config.yaml
hidden_size: 192
head_dim: 32
norm_place: "pre"
norm_eps: 1e-05
qk_norm: false
attn_scale: 0.177
tie_word_embeddings: true
init_std_down: 0.0206
optimizer: "adamw"
beta1: 0.9
beta2: 0.99
lr_head: 0.00622
max_grad_norm: 2.0
decay_fraction: 1.0
decay_shape: "linear"
MLP neurons of a small language model. Each row is named by its layer, matrix (up: input weights) and neuron, and shows model dimensions 112-175. Each number is 50 + 12 x the weight over its row's rms, rounded and kept within 0 to 99.
After each neuron's rows, "fires after" lists the tokens most often just before its 100 highest values on Wikipedia text that the model never trained on.

L3.up332:56 71 35 56 48 39 63 64 53 60 41 48 29 61 54 53 50 42 53 53 64 52 35 41 56 49 43 56 54 52 70 57 62 60 43 21 50 67 65 65 59 61 67 54 48 54 58 42 51 48 38 53 45 38 38 46 49 33 44 47 18 53 58 34
fires after: " ", "s", " C", " p", " P"

L4.up260:47 64 24 69 49 57 47 38 27 52 45 44 52 55 45 49 57 58 49 59 60 54 59 62 56 25 31 50 47 46 51 50 37 41 45 52 37 51 42 64 57 52 44 66 38 74 64 41 93 28 51 65 41 36 53 45 50 44 47 44 74 40 52 36
fires after: " ", " st", " met", " f"

L3.up444:36 63 50 55 15 32 42 62 44 60 27 38 58 60 56 68 50 47 48 45 62 42 32 32 51 53 58 49 66 55 58 54 46 59 49 59 61 46 64 55 37 76 52 43 54 46 55 49 69 35 74 63 38 60 65 67 41 46 25 54 68 56 46 64
fires after: " |", " D", " M", " ", "M", "D"

L3.up749:25 48 37 39 40 40 38 60 55 66 57 55 38 61 71 54 47 64 69 42 65 45 41 55 35 53 55 55 55 42 55 55 61 45 66 33 71 47 59 65 33 59 38 55 59 61 64 38 83 47 45 50 38 42 48 43 35 41 56 49 35 52 49 47
fires after: " S", "l", "S", " Ar", "il", "al"

L3.up572:40 61 35 58 40 48 64 58 39 49 50 41 54 72 60 81 60 49 52 31 56 37 51 42 64 35 47 57 48 44 63 64 58 39 41 38 85 41 48 47 40 45 41 43 45 37 42 55 57 48 48 46 40 47 61 58 36 41 48 50 48 56 71 62
fires after: " S", "s", " Com", " As", "S"

L5.up726:69 74 43 52 42 38 68 61 34 57 42 21 56 58 36 53 61 50 55 55 54 58 60 35 61 42 44 60 44 66 64 32 56 60 56 46 60 45 64 57 18 44 43 76 44 47 58 37 47 42 47 21 49 62 49 63 46 55 46 60 50 55 48 51
fires after: " N", " U", " S", "N", " B"

L4.up305:59 57 48 47 45 55 42 49 43 45 70 47 71 52 61 54 46 36 49 51 59 36 37 51 65 62 47 47 38 52 51 65 36 59 37 53 29 60 42 41 22 57 39 55 62 59 55 44 49 38 42 51 74 56 50 60 51 49 61 51 63 40 76 45
fires after: "\n", " ", "."

L5.up156:60 59 51 58 43 57 53 42 43 74 46 42 77 35 54 45 44 40 35 43 59 70 46 55 43 57 44 73 50 46 52 49 62 47 55 39 47 53 64 50 61 40 44 60 52 78 66 44 61 56 70 50 89 64 44 56 44 40 49 44 54 35 51 59
fires after: " fa", "re", "la", "co", "ri", "ba"

L3.up122:47 51 54 35 56 73 52 54 40 62 46 27 57 39 73 51 45 51 50 23 56 44 50 26 39 51 33 34 47 26 54 64 52 50 56 45 51 42 60 66 39 55 38 64 52 63 55 41 50 31 56 44 50 60 57 57 75 44 52 58 42 53 60 64
fires after: "\n", ".", " Ma", "N", " ("

L4.up168:30 43 47 58 38 43 36 38 50 50 47 34 44 42 70 55 26 54 40 16 53 57 43 61 64 62 45 73 31 58 45 68 36 12 38 37 46 34 56 54 34 38 50 57 52 51 54 50 61 63 67 59 64 33 52 49 43 41 45 61 53 54 57 35
fires after: "A", " an", " La", " a"

L4.up64:46 54 49 42 58 57 75 66 54 43 54 43 57 75 57 51 57 57 65 47 63 46 55 34 75 52 54 39 46 71 38 62 60 43 53 52 54 64 43 70 57 29 57 48 45 59 57 30 67 45 48 35 58 39 42 56 34 49 59 67 50 43 42 61
fires after: "s", "b", "P", "re", " O", "p"

L3.up53:57 50 49 53 67 57 54 41 37 62 53 41 68 56 45 59 74 46 42 58 68 51 45 59 60 64 73 45 65 40 49 67 48 49 67 52 50 57 48 60 60 38 21 47 45 66 48 57 55 45 61 49 42 63 23 68 49 60 51 62 57 26 51 58
fires after: " re", " w", " sp", " Con"

L3.up680:67 65 41 68 61 50 44 52 57 47 42 43 59 55 44 60 75 45 63 63 61 47 49 46 37 55 77 53 62 32 47 37 44 28 66 61 39 68 64 62 49 51 64 66 63 44 62 48 49 56 66 48 59 67 66 62 35 65 50 68 45 51 60 33
fires after: "e", " E", "é", "E", " Pri", "ri"

L4.up158:68 77 33 65 53 26 74 51 39 44 64 49 46 73 53 61 48 48 47 60 60 47 53 41 56 30 45 43 52 42 44 52 44 64 69 63 48 55 64 86 56 44 55 74 51 59 52 46 67 58 38 54 54 43 54 44 55 23 48 34 46 47 41 25
fires after: " ", " p", " po", "O", " me"

L4.up614:68 69 44 40 53 46 59 68 63 56 53 34 58 45 65 55 43 46 56 31 57 57 52 25 57 56 56 35 64 32 49 69 45 57 55 39 35 48 35 43 39 63 40 69 53 44 54 45 46 22 63 28 78 53 40 42 64 54 59 51 48 42 77 45
fires after: "\n", " |", ".", ":", "-"

L3.up669:47 55 63 44 61 35 71 41 48 47 40 43 63 56 61 76 62 27 46 54 64 56 55 19 56 49 62 55 53 62 67 52 27 61 38 40 46 37 50 47 45 53 54 66 51 53 40 50 53 41 53 28 65 57 46 63 42 23 44 75 65 52 51 49
fires after: " ", " w", " W", " he", " b", " sp"

L4.up123:49 74 23 53 37 39 47 52 55 65 47 56 54 60 44 51 48 38 51 50 60 65 24 47 44 48 25 58 48 51 52 54 70 67 36 41 42 52 45 58 29 71 61 70 44 39 64 60 44 18 56 55 60 47 43 43 63 37 34 24 53 35 53 40
fires after: " ", " p", " P", " A"

L3.up166:63 55 47 70 31 56 36 61 30 54 54 31 66 67 56 57 35 46 45 43 55 49 52 63 74 50 48 50 47 43 42 53 58 43 54 39 68 43 51 44 30 39 16 45 50 72 61 37 75 45 65 39 57 72 48 63 49 62 52 60 62 61 63 57
fires after: ".", "la", "ba", "\n"

L3.up498:52 54 29 56 62 57 63 43 44 78 41 42 52 66 60 41 33 50 48 23 50 62 23 40 51 53 64 83 43 52 61 58 33 63 40 36 67 41 41 61 45 70 53 52 63 42 63 40 49 55 34 39 46 60 49 68 56 51 44 47 35 49 49 58
fires after: " Col", " mo", " Mo", " H", "er"

L3.up758:84 64 55 56 53 54 57 40 46 54 43 66 54 61 69 32 49 24 30 32 58 68 63 30 63 59 48 47 39 31 56 59 54 31 39 56 30 75 54 69 12 49 71 59 45 88 63 56 47 35 54 58 47 47 54 50 45 49 33 44 38 45 76 61
fires after: "\n", ".", "or", "e"

L5.up140:24 43 28 67 41 53 61 63 41 45 41 35 40 43 38 49 67 42 63 35 67 34 33 38 49 32 61 35 56 55 64 60 53 57 51 48 63 36 60 41 66 63 41 55 67 51 55 36 51 56 47 42 45 60 62 50 41 40 31 67 49 51 41 49
fires after: " ", "s", " Ch", " S", " M"

L3.up763:39 38 38 47 50 37 42 59 36 71 41 52 41 65 37 87 31 44 64 49 56 45 29 60 36 46 52 55 53 64 49 41 52 45 60 35 74 49 64 66 31 54 32 32 51 61 56 62 59 40 45 64 57 68 46 50 60 47 49 48 45 49 48 56
fires after: "s", " S", "S", "y"

L3.up281:59 45 53 50 38 53 73 49 38 72 64 54 61 57 36 47 30 52 40 28 51 66 28 46 56 47 69 76 32 58 40 56 70 43 58 66 75 48 48 50 40 43 47 58 59 44 84 30 70 48 76 48 35 51 46 51 50 56 48 66 52 51 42 51
fires after: " mo", " Mo", " ma", " Te", " g"

L5.up44:45 69 47 40 41 60 74 61 33 27 62 43 60 48 78 66 47 46 48 31 61 44 46 65 69 37 57 56 51 43 47 54 39 34 61 42 46 53 46 36 22 39 48 58 54 58 54 42 43 28 31 75 49 57 69 52 38 43 60 54 41 48 70 43
fires after: "s", " as", "S", ",", ".", "k"

L3.up673:44 59 62 71 30 35 42 44 49 42 51 46 65 42 56 77 51 51 43 65 66 58 30 39 39 38 39 43 59 48 61 52 49 35 72 65 35 47 54 75 50 50 62 78 50 73 64 46 73 22 40 58 33 49 58 38 27 46 49 53 58 47 55 30
fires after: "ri", " ex", "com", "ra", "e", "hi"

L3.up42:48 52 28 52 43 43 77 40 54 50 51 48 37 66 49 40 59 41 36 38 57 67 60 40 59 45 62 62 29 36 58 53 44 65 53 33 66 57 64 57 46 68 36 58 70 54 65 36 36 61 64 37 38 55 54 51 44 54 49 51 37 48 49 64
fires after: "t", "st", "z", " K", "as", " P"

L3.up603:63 46 52 53 53 64 55 51 39 39 63 63 63 58 65 42 48 65 55 63 52 77 48 30 44 58 39 47 38 60 52 52 53 37 60 29 51 45 73 65 33 36 61 77 76 48 61 42 68 44 59 56 70 42 66 56 55 47 45 48 51 45 75 52
fires after: "\n", "D", "u", "E", " E"

L4.up33:29 62 62 30 56 46 66 56 27 41 36 43 59 52 40 47 55 64 57 42 71 30 62 53 47 48 51 40 53 42 59 52 70 42 41 28 40 42 55 59 16 60 39 42 62 61 38 31 53 50 32 54 69 62 37 67 53 44 56 41 51 50 43 35
fires after: "s", "ch", "or", "ad"

L4.up474:44 58 37 63 54 24 77 40 36 63 41 61 39 70 43 49 50 44 76 39 56 73 50 44 39 35 56 39 58 72 60 66 44 80 60 32 66 59 54 66 52 58 54 87 51 62 61 35 44 50 52 45 59 74 37 71 56 52 41 58 47 61 67 49
fires after: " ", "ch", " K", " m", " P"

L3.up536:49 72 53 67 38 51 60 31 55 64 39 50 65 53 47 60 42 51 66 38 68 53 31 36 68 44 47 61 55 43 63 48 41 64 31 31 31 25 64 57 36 71 49 74 52 47 53 46 71 40 54 68 56 62 18 57 50 34 54 33 45 62 58 31
fires after: " ", " c", " d", " m", " T", " M"

L5.up133:42 59 25 47 56 42 61 39 58 34 46 55 41 52 46 68 49 48 58 45 56 45 50 65 58 43 50 57 36 59 56 80 42 56 40 63 40 44 57 58 52 34 54 55 35 58 38 50 68 38 69 58 61 54 49 56 56 36 52 42 68 51 71 40
fires after: " ", ",", " under", " met"

L3.up299:54 54 55 62 59 38 68 65 57 35 53 34 62 63 51 59 76 54 53 31 59 29 35 28 59 44 54 48 42 52 35 44 38 53 66 56 79 49 47 76 50 57 40 70 54 54 67 43 52 44 43 48 52 58 51 40 36 40 64 51 59 57 54 37
fires after: "y", "ly", "s", " ex", "st", "b"

L3.up27:42 51 16 59 37 42 68 62 48 79 42 61 70 61 51 35 38 62 48 49 58 64 64 35 53 47 51 68 34 51 65 45 73 63 48 58 49 38 48 53 34 67 45 69 53 48 55 43 53 47 40 45 32 51 65 53 43 53 47 56 37 38 54 40
fires after: " C", " L", " F", " B", " W", " S"

L3.up19:53 80 28 57 63 54 54 55 50 57 52 54 56 70 46 56 56 30 69 42 56 54 40 54 43 40 37 62 63 29 44 53 43 68 53 61 54 50 59 63 32 63 47 55 68 59 75 47 68 38 50 60 57 44 33 48 53 40 36 52 33 60 40 50
fires after: " ", " p", " out", " T", "P"

L3.up481:59 49 55 76 39 57 64 47 56 47 32 44 62 54 54 28 29 42 59 39 62 59 56 25 57 65 60 42 49 36 60 58 60 46 44 35 51 68 76 54 44 37 64 47 68 66 48 40 44 41 45 59 84 67 60 55 64 46 41 56 56 42 56 40
fires after: "\n", ")"

L3.up623:38 44 62 37 33 32 54 48 42 56 48 65 55 47 40 59 55 42 65 49 62 60 58 36 52 37 68 38 57 47 66 42 72 57 55 63 47 58 56 53 36 72 58 46 70 60 53 49 69 53 48 65 71 48 44 63 19 40 41 40 54 51 60 44
fires after: " m", "ch", "u", "or", "ce"

L4.up368:33 43 42 55 46 62 57 45 52 62 45 51 52 49 33 71 83 46 58 58 54 54 53 39 59 41 72 55 52 61 40 64 52 59 57 67 52 45 47 52 55 30 41 65 44 72 46 41 44 40 38 39 42 47 36 55 25 50 36 73 63 29 60 56
fires after: " pro", " w", " co", " sp", " Bro", " su"

L4.up429:46 73 42 53 45 50 57 58 42 49 49 50 59 51 51 49 61 48 57 52 59 67 36 38 33 54 53 54 51 28 57 54 41 59 37 47 60 50 69 63 64 55 55 60 56 41 70 37 50 51 44 45 46 58 76 40 61 45 50 37 19 46 48 33
fires after: "\n", "E", " E"